python train.py --n_layer=15 --d_model=160 --n_head=5 --n_kv_head=1 --head_dim=32 --d_mlp=640 --vocab_size=2091 --activation="swiglu" --norm="rmsnorm" --norm_place="pre" --norm_eps=1e-05 --positions="rope" --rope_base=96100.0 --rope_fraction=0.75 --qk_norm=false --attn_scale=0.177 --bias="none" --tie_embeddings=false --parallel_block=false --init="normal" --init_std_qkv=0.0905 --init_std_o=0.0 --init_std_up=0.0905 --init_std_down=0.0 --optimizer="muon_variant" --lr=0.0113 --lr_mult_o=4.0 --beta1=0.95 --lr_head=0.00826 --grad_clip=1.0 --warmup_steps=200 --schedule="cos" --final_lr_fraction=0.0 --batch_tokens=16384 --seq_len=512 --doc_mask=false --train_tokens=152600000 --steps=9314 --dataset="wikipedia_en"
MLP neurons of a small language model. Each row is named by its layer, matrix (gate and up: input weights; down: output weights) and neuron, and shows model dimensions 64-159. Each number is 500 + 40 x the weight over its row's rms, rounded and kept within 0 to 999. Numbers have three digits each. A neuron's up and down rows have the sign that makes its largest values positive.
After each neuron's rows, "fires in" lists the words (lower case) most often at its 100 highest values on Wikipedia text that the model never trained on; "fires after" lists the tokens most often just before its 100 highest values on Wikipedia text that the model never trained on.

L5.gate438:459551481426453492528515567530490510467461529560490508484474507436459535517458503500485521540497484507490499531464478484445546539557477501528430541531487459552537508454443529499530451491559502473558452428478498571525522554500451412540602524592434455490454460441511549516470559491513483449
L5.up438:442480479458505466510455502528525532496452459594492515505465432456512542472515533568468529522495444448442447586550515473490515479516493545560456558536591505499518505453493540541498506540484448447576532468528460538537490500569443476504602538537494453494467513477503501542484555437521493487
L5.down438:549471481532558499497535487522491499536463570542494496545560584525454475525488498519509429459425451497562528459565530491531490484449503504514550427491556475518489539538473470513562488520511554511482475500585594471473541574536550476538524455532546533509491485479522536546542433495427432528
fires in: "which", "seat", "skiing", "hit"
fires after: ", ", "h", "b", "se", "i"

L5.gate180:449509538538574542448469527465449514544464464509538494451454474528514563482534573486560489548432444476440531457446582543542543508476482455511435488464506496487496526544503489523497505498469415557496447426493489535480505536421511528520526505504510511507535491455412497474530518472453467448
L5.up180:422542508492462471536482509428461545440544392472488543527497503519541560535530500543495529548451482464459430458451504515506544573495458510480548568543559511491519441490485440541470517512506513534505563534430475530524448486472494523512535544454413474527523491461512512496533562463445463473
L5.down180:501505492480515570519545503542539481580491589512505486526512474507507492486438424466516441463417501521477478460495530442524545519524490523516490499523588506489491542537486525482535465476579480452494497491546531493432467494562479461570515485636565408485471470484473508548495501513541539487
fires in: "which", "while", "when", "why", "who"
fires after: ", ", "Wh", "sp", "), ", "wh", "\", "

L2.gate16:482493538536550481462536504541529502472619524506505510555541460534437506442541449518469522454466548482545519488479497445454528527520555503524487523562492507530450524465538498538504404484564521567474502535478570560520491456551498429499467492538545472547526565548478451334479437501544546494
L2.up16:451508568518559511428437533499500483484489529467492500577478466484481527524507520544529498458467521508543491488481485555480584508478547475505463529568475552495554535425482550564501513446448488534494512549442584559533447484558523431513491479443505445519550494531470503426466528482500526509
L2.down16:543458499506478563516446543530548449602563497452429458513492507496474480452504506502475527493479485486455559515481549537482460380557498482505476537450450593484456541458506486477512518528520539511581538481518515467516498561532461538564577517447453486570517512501435506502512489547533495522
fires in: "the"
fires after: "at ", "At ", "for ", "| "

L2.gate375:526423519502533485505496471453469523513512519365541597576478523549499565490469491465500494493534457495467483545596457480435511482517504544519478484490437536509518549508545476493557500555545467519472542503497517389511487469517563430508542502490498513558502532470518459530443505558575471523
L2.up375:428470493529542522503468489460474447436539511471548540575474527457434448602538509494475473474536443482503624491498531526453568530494419528502449459445562432492521526427506512489510480417504497506538468466472459496510502488473482490539477506433585433445502499456405530535477496571534476485
L2.down375:444484597500503468446448529510475462542514446477512469543516535476484481649594542463452497435479461496522545495476547512476568485514447470563444536536468470470454472509454535460500516465457471506565515446471487426516551552525515505486525456506498560483488480446514462505525542556477518526
fires in: "total", "has", "analysis", "cultural", "international"
fires after: "| ", "al", "t", "ph", "p"

L5.gate41:507530479488483467485513480522498484409519509439524551553505480536508604520565461517466508440448561554528527433458526528507514544564494438467549422517495438478521560445487499491436540493443477501482505485528499466486513630508536496530476568520484463446463483509518470507489507555509495531
L5.up41:525532541486453440506528460529479520471524501488492544524466487486472494511480536460426572511522506544512527514544468460386441497503524476491500506466470512531505524542491481523465501592542470517548483531517477538586525482511520486521480457518467604545539435501496534533510470509498522507
L5.down41:532537451532533494488552508451453523564474513450476506538536561501435565496569517458493467460408496525501456429495538477484538477451490429511536480496550519491432536483564490460563543466484441462463535468444477457439508551559537477552545519480583468505441473511531453547477523476486563473
fires in: "college", "nominated", "division", "intelligence", "league", "regional"
fires after: "Col", "N", "ig", "is", "Reg", "ag"

L5.gate601:514525525514486582492573485483478497459486508447477463526496472448474488516549389500500566532515546527496482525494462523504549405463464429626532451532530514554488543404520505566523528471552510519539487557524528445540520508483514550522478413500490480503548551523509464416434486486553520590
L5.up601:559507541500510475531483485459495542460511460464451379511510454548517523513532383507484529549523482453492479529382599527526451523507509501585499508510520515490504569531554515583466592450481494517505529541524494528507541517483551478531443495515533564463496560480470513536460587529460474483
L5.down601:545529499488473521467459449437453439572514501467501445567520423472525394498527457504422537471448536576512495531451487547524502416516502464522596504505502531553467573391519538526545548469532520549475585439568508508554557607495403522507530478525521520481532504550496483506560477572472499512
fires in: "s", "the", "whose"
fires after: "'", "is ", "was ", "wh"

L4.gate88:512479514495498418467514577524549574540496526468504492501493494509483488510566459535468433471580494407432543499524489495548479499498517528460515487538455524482516537566465557446525511517441443352490527473466516530492491416506432525499486452571505479477511571466465516460511541532500514518
L4.up88:468581457468490422463471502551588504496488508498512452468483466479507462446525531514462509406547445432465529496540481498595402480486522489476488510489464516459528532527523545446506498472452443478533497498460555465471440450525438505496459529512482452538498556491476462517450466562463536495
L4.down88:551502471534494488497456511546472473525400595518534432486484591545475486622468514520543471463546554519487490535494542562492524515481467454515485451481472489456495471497559530488460523519493521495424451500396464406457495478406572478495450479529496485545543444519506471436464391507487398456
fires in: "that", "this", "same", "october", "february", "september"
fires after: "in ", "In ", "at ", "the "

L5.gate93:523430479495567472475510486485529544504554440527508521548483468496564487456459532471465524580516430577522541493491443451466529491566540431501482518532468463488480457538556457511459534463518472569470444495451495528456442454460523492577553564492527557511475515501451515535483490473476439457
L5.up93:478447473552509446563420459505533545470502493483510523454476529477501506512512453464494451538542495472467538482529462581582549500476473533481497519556449465464519552551546515431530498406534548545494459481576480530471501479526580514469526521531566393496404485514521502536474470499535490497
L5.down93:416456412525450525486545446519472534472517482463423412539478454426521462489515478535531510570482505523525485554441535457508415449601492491476442478490508441493469467463478484489515519569496449529586472467511503472427467490547475511511554488521490449542535471510428529461500507477534524448
fires in: "he", "and", "but"
fires after: ". ", "ed ", ", ", "1 ", "4 ", "9 "

L3.gate605:455531524531490513494413538475513559502530472620507446456449474516535465554499507514494465560532534455485491500560490518508509454479497512453506501463536530459469499498436512525503475431487540507536514515493449490525492470578470484469482477437479473447539453420398508427552585569453472518
L3.up605:565561466508513544426466550464497484491522468512552484465539503448488429428550455563475561534508470527443499541507508529467455452469589495514501534514492477497564491418590506518477467426474540493510517505472491499477484486533447457508541543531531512500480476476503435462501520488514428563
L3.down605:450474458465490553467500494482519477632417513452454469536444550515585393530474506509504473492491499512550471526492511456472476469488496489477469455462519512498464514532509529502521430451476517509496450544554510481551529475496532466533520508499460481573563459495443461447569548519496444599
fires in: "the"
fires after: ". ", "\n\n", "\n", "). "

L2.gate164:562528506535442513539457528403520549478526456535489493496462470484479488493507452490460473478523462463451462512466471522517404492531473535540469465512518421566500517488482474514536535481466493478585511439552473501483573469493502518531489519473481536554483476432466578479495497583474449485
L2.up164:571451535422498509538462503395505518469589536544527505503507491436465485528478453485477480447555455475500433529480515531434429499512461507500486423453535456481422539468508497537542477523485484559515528494486548491457538478568503433491486483486473465524483546398481511489417505582511455519
L2.down164:464493517482515518440456523461485507491566519499401443494452553504530474462534472497540509471584560507524433486483546501522474463507419480476503450486502512498476497518481478405483501537511432453593466443451505448492481523520538417543543502464515524550494543527431507504476435452486493445
fires in: "july", "september", "february", "october", "april", "june"
fires after: "on ", "in ", "In ", "On ", "| ", "of "

L2.gate543:499420482526538437541467535542506524494473518453547473551515473523369557457535470513496440531556471534475401524498538481392544519516489503467516490467556464511461508520543530561504518475556493497461526472402457438528490506495505499493532498507474496474488582516542469510561520516429540496
L2.up543:483455512467510504503437514528513523487481503474540488567494458538459484460493477490492479527636482463549460529523524503453491514510483486408542522481588489502473501575508499527522510491531382501472553431501430416524461466525612517498502465452447490524536582514553501547483434474430540499
L2.down543:490549508461541559472577498500434497527525445492523461514526530459510453448486497510510554442490513561576492456532523518565527453460540482580478580562469588505456475540553457441509475492522473479567490455535500511507551533478479531453499524475565493485510428476481519534468427460532436496
fires in: "born", "on", "during"
fires after: ". ", "(", "was ", "\n\n", "\n", ", "

L4.gate601:416482476513492426473486495512516569489502476442548532528554569527492563462536549507522516548518462522435508501471463522489486474529465542471522575513592525486496499448515504545535513493404508510559466519485424504525476508493597463495517539533446487558492513461414492577504547524549496461
L4.up601:429525472492496556537467438441508574461598425501540549522480471461593520465489511508532511538531524600466416455421436503473480493523470495535519530494570528525493530500489497520498546545484551547511509470505433502474592541458519481509521567456472511558530528554491546545528471487517419468
L4.down601:479452483516473521459509554506462471469492520523449547579472541501474508434550543536515541502490468515478456532456532458481554454513517443506427520526566494497486474484488500471479498503467494478560468398547468485526499498517450397519503531516500472544510475439457576529546555492550456467
fires in: "which", "and"
fires after: ", ", "of ", "), "

L4.gate105:512474520473442495482483495484478497479517578528540487555517434476451478461537478493454494472496548504552487574532487559533432555530490603465479481497446433433505487484493514484504445457513542470549480431524520515555454460526453539539421463539536466555553477458449455448544492539595467513
L4.up105:546490501512464535491499431521512501517533590538512465507513442533522431493549454462512460494514529494506437509540505514586412551562456573437478473522491447486476552450503491511456443467475468521504487430490521507534428478496502560524421503522498469582512500506471532450441430522424484478
L4.down105:464440544476501478491539557461475511574470532465531480462465532485525400527526536505575518453462523543542512492543496546494451447546495468553459485469534521485500509505517479477472479453549498518540504504575518464540545487567508498486534494494439505543539514492496514432518520527538476487
fires in: "the"
fires after: "in ", "In ", "During ", "during "

L3.gate509:575512441513465470455423499496491487567530511473457523470545498491570498495509505539523513491499489445447405454539503444472597502409484519472513510517509469556509507489478486533536466582477506484590569521531536521515450470524498542445586562510506540563535456443448495507496467570533456575
L3.up509:457494516486472521548380514522521485506514477515477520419451439528542507470442520536476473499552519516477514469502508539560513471431524488532570492449499526477488494547490529540466567469492491525493485508502475523529499490531559483421569509484562530571519515454478466477508539513522453508
L3.down509:529586459532485515492506455535505507470496546538548506497504471498503531509528569453490571517438425420528479465552509519494544517454532516526496508548541527517491526466403517462475461534466551479556483420521499480534457502477502504550549541515520509529548501445507480570472462525513480477
fires in: "film", "song", "edwards", "apps", "season", "video"
fires after: "The ", "Ed", "the ", "A", ", ", "ial "

L4.gate619:422508554547512490564493547479543515491556432518498581498445470460491552498516468525432470555507497529543446494488455511480544526469474536508498551490427518485479506441527523523562507479543552487463561548535455538474468447436546435532604579464456572492546485468521510480509492536466455490
L4.up619:476481477471396499577456439482512527499522478468491523506467513521537501471522490449447498538466487613452502493502489538566449532460491524522545461495532480497521498443455439511550484490527553491597600489522477521496505541482603426533553530485549552503520455438514576505432463567470516470
L4.down619:468512522552499479559489520503565489514431507548536472529475568486549478481532465476522487492492388576497567441497475537502570451440530570478504506546446523511413533500456440476524491535511482549501412408484483524508542532446522514468480486478482490484449525505542447584486511537519506591
fires in: "she", "building", "he", "track", "film", "company"
fires after: "build", ". ", "The ", "Tr", "where ", "cont"

L9.gate259:508432506460499446528508497487447450582428541524522546494437474497500469562508449484479556488505498510507527591565586567549599432502531451508488479539516491549507488431458510494467484488503504559553507541467478496505503512486439539461481409502473456482533513448498513415544554515476472505
L9.up259:589440511484466459444444525474526531588577488513478488519573497499462493499534449531457559621509506551491492500447519494513559420583456501509514458474522440494507514483513556559434544499490503508486534510486519494479491586517474434513506357499479460502517536464472499501482432554524477451
L9.down259:546510498495484497468537546527427489559467449519416454509478429503501481514445513482472505495465530490483523524491470452458514338448507549520487520515491453514432516434489532513463441439530537535458510521452567477569453550494482525528544556480530479579540428481502542475511500546495498539
fires in: "s", "their", "the"
fires after: "'", "’"

L2.gate587:514549446530487428501472509481521488521502517464487486440456536439438491524505522443494529533509589500527528438494558435451525519422518600526547495546458590509517453577571450498494476481488501446557491595516476524504492514494492467464467491526520467478464483496491489497408504511543493473
L2.up587:540534470534489421563450465527566469508515529418509478442445476496452457520568504502485515496522523478491555474470524487459520491430482574535552513490455592508499485554519504517457493515505500453589497535505452529505474567510477465511514476503518460494443468494517488478443510492580519464
L2.down587:496541465491484530521476462579529536564522571519547436469519494473488467522539467513528489452565469470458521397459551532440528466446585508535506512550488575608444506487492451468500513444466506412516467503526474491514518506531495373564524551490537482508466545438562485494471467477463469531
fires in: "building", "song", "album", "name", "called", "film"
fires after: "the ", "The "

L9.gate504:566480509546487491547479458501513503539456486497581491477544600545500503414419506484487515482534498447466509535480518548502532568486531524515518447521464483497565465499535477478480440500508492496463530582488521547484468474505485544514448510481520534487481518541483558465514485554445500494
L9.up504:471507445507512507574525512541555519551520484544512467510527494528440448414441477421556488446454486487463516438488453498473528462523475502475539457466503525516508475502544426461481500413527587481463462500446534450572447482486493561542532532474472491478480489425507487460418481479499535471
L9.down504:500489475499552480482518487548454467471556581453478549488557553479434498514446494449540427513574495539560498519537489497512463466497642508458482500435507499503542430493488502488389494547506444521488510490483466553518474503396525505532520471479465488519475388477512428506443559494463476514
fires in: "a", "department"
fires after: "as ", "is ", "in ", "of "

L8.gate80:496571488554501504467511519466554574475504451456471532493527487482477502482530554478503527437438502523516478525437476477393562448491467470555427533501527421524523534557494471467460544524475444582508536495490519445482550521534485532483431494531540593481421513497503483482455529563538512521
L8.up80:537518517473500546493545420528489538448503496470470534507524515393543519508507527483524415563549516542493545568514464392459507510548571553434499496509552508610482494531532506470417508503553532500542502482442500464553533541460497522524427429482457433479468527600474466499461513539533481434
L8.down80:547553510556464498509463527501528426537491575508581555418515484496537464505516526585531468470500533514532517520451478452548503447519525529504493585489600472484501438491487537505497481474532482481533480553480464471476533529541501523492522515569548558517517505549524533462519507504475492559
fires in: "official", "college", "officer", "office", "companies", "companion"
fires after: "Of", "comp", "Col", "Char", "grad"

L2.gate359:530484526454442495518451508472552504518531472508539471502470536508561520484536502390476516547526511545503529455493439512501533499596541529580557510543449580468424484508513488517504466487600434517468440532518451502517513457458475444453520518466466497495537509493485500576495526454603510476
L2.up359:479457521481522527538489493555587439516522515450505516445539504478529484513512507522487450517512460519603519437478505482460493483496494480506488505515476487476413502442542464598492493455505445481556502452500516469531487544497524449498523455452482491457446573446448491444479521515542566503
L2.down359:513495440484590586484469441539517435472499482437473545448453510428517482485498500519499545489492481481582481498481568547470451441484505505502473459501535488551455521432457534543489459463470498428578525455506457535449465495503509457506476473468515504513456609494589568435484474548529450496
fires in: "she", "they", "family", "band", "it"
fires after: ". ", "that ", ", ", "the ", "\n\n"

L4.gate518:445479489451490490465409480509486494457544479480546566473512556505576470541406549503485527504527486507490466462492501491525500439476590485537493558466494489492588463522529487521489525557436537537608527429469422526504496535499507424509498483504470454514545550510461497481529584548448503464
L4.up518:451496448420485581532491518504522532484479466463574447547557508475540490433437530539528515554494480456485452489396478504504529463491558456573513491579503509501499455457483498498572495550562523496534506505516494499500570497467559461531529501544477532474403446471489543489503560498566550490
L4.down518:469512442480423462417492454483483440511470469537528506478514510464519470514454476485516487537488512504453453477486512513529502450491501558559471425445546556489501417463547491493474502468497439553566496457496482504510585476520451480506479530526519412506515470494470497472494555562576418491
fires in: "which", "there", "who"
fires after: ", ", "), ", ". "

L11.gate30:449450471471518429473544500422494468548446487480417500538486561532538440478536508539490502539528503491526518492486535526484502466527484517504500470459438471516539558529448499621471558456500509516475491543507549510528453452500483484583395454490517496510480513424467563478513486528542447498
L11.up30:536407569492603501505486481454487444480485506489514545449575431538536470485488521445502518456537565454465586540609514534472476502483539389567534480472454528546563515508515538446480434513547457591479482517490425501492527532491511451512433445472564478505525503522465510466503513556486548491
L11.down30:474482475513422451492565544484556537517477456520468517495434542468522517540509573491488520521490465563542507541509508527502445475474536561479521537474527495534515525446512491480443419544504526509512527556502555474494548542560499531451480509470491520577471501493478466433481476520522505559
fires in: "the"
fires after: "at ", "to ", "on ", "from ", "ed "

L2.gate611:492533486509507536539545595461513517536473496547483536543518491593481518454443492453427476517481518458437502490480477525409504532526468542501582425463496523507577483498487511474449477485455485496494499520459451504504542448538489537447495472483543524519541457537513496511513515549463514501
L2.up611:470465539503557490506450503473491529549442532498462538516554454502554528544475510506403469520555521449411509486510525485518564459472468459509543442474487493450552481492500455463474515476495496511491476524462486469505508433483483529495510515538476525585508426549505519527487496531466486547
L2.down611:467488539556535483519479489505455518569495561538515449502499533491548467516442478525542469606481493452525536485527461462447450476474417479556474488469556437603496535474530463488527494597394514462486458486513477488523538419496502522502430503525454567538531396562574523561510489540454567532
fires in: "this", "well", "however", "early", "such", "finally"
fires after: ". ", "as ", "Ear", "\n\n", "Fin", "is "

L4.gate14:510549422513466461551536489514437528474474521515471483457480416418487475491515491479520531524500513563538483523485531493452499502527485527491542579501448495548488598521550495452454563483453431526422507466477483580444503494482504577455492467448519472488472518491490513496551552448546432579
L4.up14:483560455471499551589528478490512523481527511508501508489511439441497495527491553521463525533501527513484472564516561437504512550490554472541488504479474472510521491446515532509508548481426529499457517478463486543481541511458497528443498546466529483458505472503503547467540578435506360499
L4.down14:506527491385457499484454509478445500534491462529405509508459440524481495497481531551508515494440548428607475523497467481482534553531463499492468499510551491524491509498490545587487439577416446482480518524490450501517573520534450513417559491616499491478531482465516458509568501502473507446
fires in: "to", "while", "well", "by", "born", "when"
fires after: "B", "T", "Wh", "as ", "or"

L4.gate285:520516523503489494527488513445537464472605473532483506431530514474523473482467481482403545523476569548514405477496459425467497446528477484382536529473546473549482462519500443496529494549382440546530571470417512533517484462513545407550463514491490470463441485517493517497485491488524447472
L4.up285:443507490461551511509453473522586456531570529500519478467522486516465498530444488468449537614474495449515469484557518488463526541443507455446622498609546458493466424462505514525503576502446462546528556508493432536460470499471466521451499467517501502456465455518389448507531504482539470509
L4.down285:454491541484478443460462491534465476509453520525428565560507528484540491478529556460515511433482570497509473462499526508463513445535438481480500600472532442472470517538525482572541526541474504552507490492422551510607501437628559501497507480533467550497507490526540431547513483551507503514
fires in: "while", "well", "however", "of", "texas", "career"
fires after: ", ", "as ", "T", ". ", "C"

L9.gate140:469496524499552542515564458523554462495481530478553506416537576480432508525567510532495550434519552563445500493501501575513518503491560472556452519539441476482470573511508501507517499487540457488508449552510585488506487401549445481525496485580514512472506463432489535463491527512529546501
L9.up140:473466498461524467487521456498483450567477500489519506460565538569530475534545565503487501434561563580534535488475528557523502468456513498482536452479595437483526514531528496496460497367499510589597425546489517518492472415512453477524509493490523468488535461447447492457489476505507493455
L9.down140:485481452508498516478458489491515515442450458452552486424431509504488468496499574481475515411527519392524518473473496584547498448477590551500508578448447526507525553447478557504525453503525510474516506469527527506486460544472469506562451570475525485466481496439534484487478535555516549555
fires in: "the", "a"
fires after: "of "

L3.gate214:481543535430558473536469487546486451522523382431489483479523469480489536515468433449548498467549582517441492499445527518508474500537497495514565498468521511597545434438468449526522536506528523522537454546514473542555539503509521514491512410557513473550528469470461543525528562542472553499
L3.up214:446504509498566532475474497468524490553494503504454479495502505450550460471553457511543593455490530523513511528524475522447516499544387487526511509528448505580461417531546522455518516531556531581578487512478505493545541504448471506463417495457485465584524549533438570510493492589468464484
L3.down214:461494530442562520494480495490464462547434458487472458475492526466566453504495494453518548483493568555529468522460570502459432513482430584585517532533489549522448423495479461393491534580481449521518520452533526502532582539448468478488466481502454512527522504514511523492482466516409525465
fires in: "in", "japan"
fires after: ". ", ", ", "| ", "- ", "and "

L5.gate380:573533506475463462478486479491525534550504510464483453420533558561475479514519463520497517479556553493495551563523512537525537424498471451544596479458529447427504528437500543560494558455491546545464513541493552541485458532501534567478451478530460522560497459516413471475494459476393576510
L5.up380:635490503529502463496513462436532485486443507543501483470552503497485522444483492483616480492531522539533426539471543590506474461528497415537554452435544474507464541476482440602426513459472505476478418505500473463501473535551474502509443459464478456492513433478498436477488460506439519539
L5.down380:442530524586497510405546517571520444613456544539460518526430530417489454570519474479509529467427435426500548563558511543488617451513553455522494442514441421527474514474456496477521485501528487533512443549477588492541417520519507460503470550510511470506502545496474550456461490532523436538
fires in: "his", "s", "their", "its"
fires after: "'", "in ", "made ", "In ", "ing ", "ed "

L5.gate205:548542526447501594467468535394516500488487515500463495428549483561501524497457448484498467450496481531537467539491533551509534445569471371486539425432520437459522542454549511509500464446512553521489472529480489483504488539514521521473440442451490452526499473546490484456487522519387476545
L5.up205:540532505494487557539420504421548535482558504491512475498527425596452553499489408523498579513550549510487466516468522559442571490502470496522579487499468509435480498510511506472485581516466521563506526569509475473558499521442506527509482484379520435427476475495469469422459549560435476521
L5.down205:526546539501478550481523526488519405540482514494445502473533471482502411522537454511448551511391483547475531516545556547532534388503527441532525521562474486494489559481484525469496480395524533534481433469476544463533473584543457532523534545502572470553483506517504499532504448520448508548
fires in: "her", "his", "s"
fires after: ". ", "'", "for ", "H", "In "

L2.gate100:448489503521466534504589509508508445568494526502620489583499484545492501503430479507462580529441463529536539502414484496480556506553479470546585488509467483459499532513476499468518566478510452505512458486517482511519411501504480445554586446536512504484498432502460519527529509527414501421
L2.up100:467543476482422581498556516523445506525527539434531515529468469541587500507436434522511518568445470552477496488455503487471494582536526531503585530501542542473518530512520499453467560467545478572508517563458490536556375514485489515541547508508494484426530517445495492491508502517446488466
L2.down100:534447494471448568483528501516521490552460482468547498559440534482515452536456538477471551531453473552530521521424538461501467442559516538533521564538464500533397502516493506487581548435544443549588458522455402522501485514531495507559574534519562445495529469591492540554495489520455490486
fires in: "she", "he", "had", "they"
fires after: ". ", "\n\n"

L2.gate464:497548496499516521466559545432509420430492520519451509499530420524507484584468466496519485527512577481463446536535517549539493463535515571490523506491538517475495495465472483505500544433549545541521480508505461559502465536530518572518469512459547486503543583497431503400561430533489413473
L2.up464:515473534492518561451544473457523468475523551501447495504507468477484434602456511487551511514518572480458468514485553504497471519502600560437501458455535519510530488469485504501559496448528553556525503550468519537503442504536524551600490477473528440522578503547482524463549525456454438560
L2.down464:455486499469543581459528476458512481530494478509492463502510506510494448499465570525528550496476466565473532506511438474419562496556529517449471529565527511482491496453543516522482447425510487517530439455492570513540486553617444512448508530432549478550545513548464498473473470496488482560
fires in: "the", "and", "an"
fires after: ", ", "at ", ". ", "In ", "\n\n", "During "

L9.gate309:519507558545530465564498576514533537440502526550482512501496444520511449454553501432499507505456510484549545568469508530459481527484530501500453510473525489542495474552478506499456442555524492528490515443406482530551553516534587511537551489512468501512527482487520392535593524509479441506
L9.up309:515556510485578466475501538398498471525508473530560503553554520466474510505512478444475521461502571552490551520532488439476520570523471541556541497506523466554474448470462477467486465477487492491518483459488405459549569499440512542571420463550548471524497498450452556532451463568531471495
L9.down309:507460463568457502460513515554533548461449535495524442452446435416514483511509444530529479571490473496493439593460519502501529551476452565546448480478457517498523560486540493530473515547532504481532506505486520451537505483553509531533546449474563472496595540535446485511503536438485456525
fires in: "in"
fires after: "\n\n", ". ", "\n", "- ", "and "

L3.gate443:437499588482504526485427465528547541524500476600534474465487471488525539531536427456508514559485603488506451471487525493558545482469543532570567491497489490526505497525498471476422547490568543554490511526541487455624434396479479463485536492515536502484484520453534566495509535549471471451
L3.up443:497483571551565506490467471527529451527558474481489478527458457524563479512531507601480445503488520517532507463482513572490587428562536460544510484536487513530489470450554527549471511525564480539506495573462497490493509484390497451435523456494499521485479566504393446482383478535579511545
L3.down443:459523536520470502538447485533468471521498420515527560478476384554527456451417533490476516507474534506442504501503517549508458425540572499561458509589540498546489509443446534463567476454513482504631433474472458525517559580417442489562564530470587442552519474557498552473474504528464499479
fires in: "she", "they", "i"
fires after: ". ", "\"", "that ", "the ", "\n\n"

L8.gate127:454445511522510510538528533538513556556526439470505483476442490576475534482467436522469521489477517533496444469483514444455557509550454490466529473511508462458504472373510406576526444470421537537539542465520474571564513574442594545482577482495501561549494516500489421514499531481535506492
L8.up127:483579457588501480504461479453515534504499473466505530575513489446525573529468475464483420541448492515496438421489480557507506557453531481553506522545499497517504462466516567542520489494432522535434571422508463446542487562422580535530490497480577594561471465569524525503576468554544451546
L8.down127:451502559459508538557555448534514516502512463514505528473451494522532548463469550452505513543547489494589480430414565475430499470566534507507528505555459516513497461418408453500551475497505541479516488501518435517483494532467460462519641496427502502527472481480505506506482465514539476474
fires in: "is", "can", "are", "stadium", "see"
fires after: "It ", "There ", "there ", ") ", "St"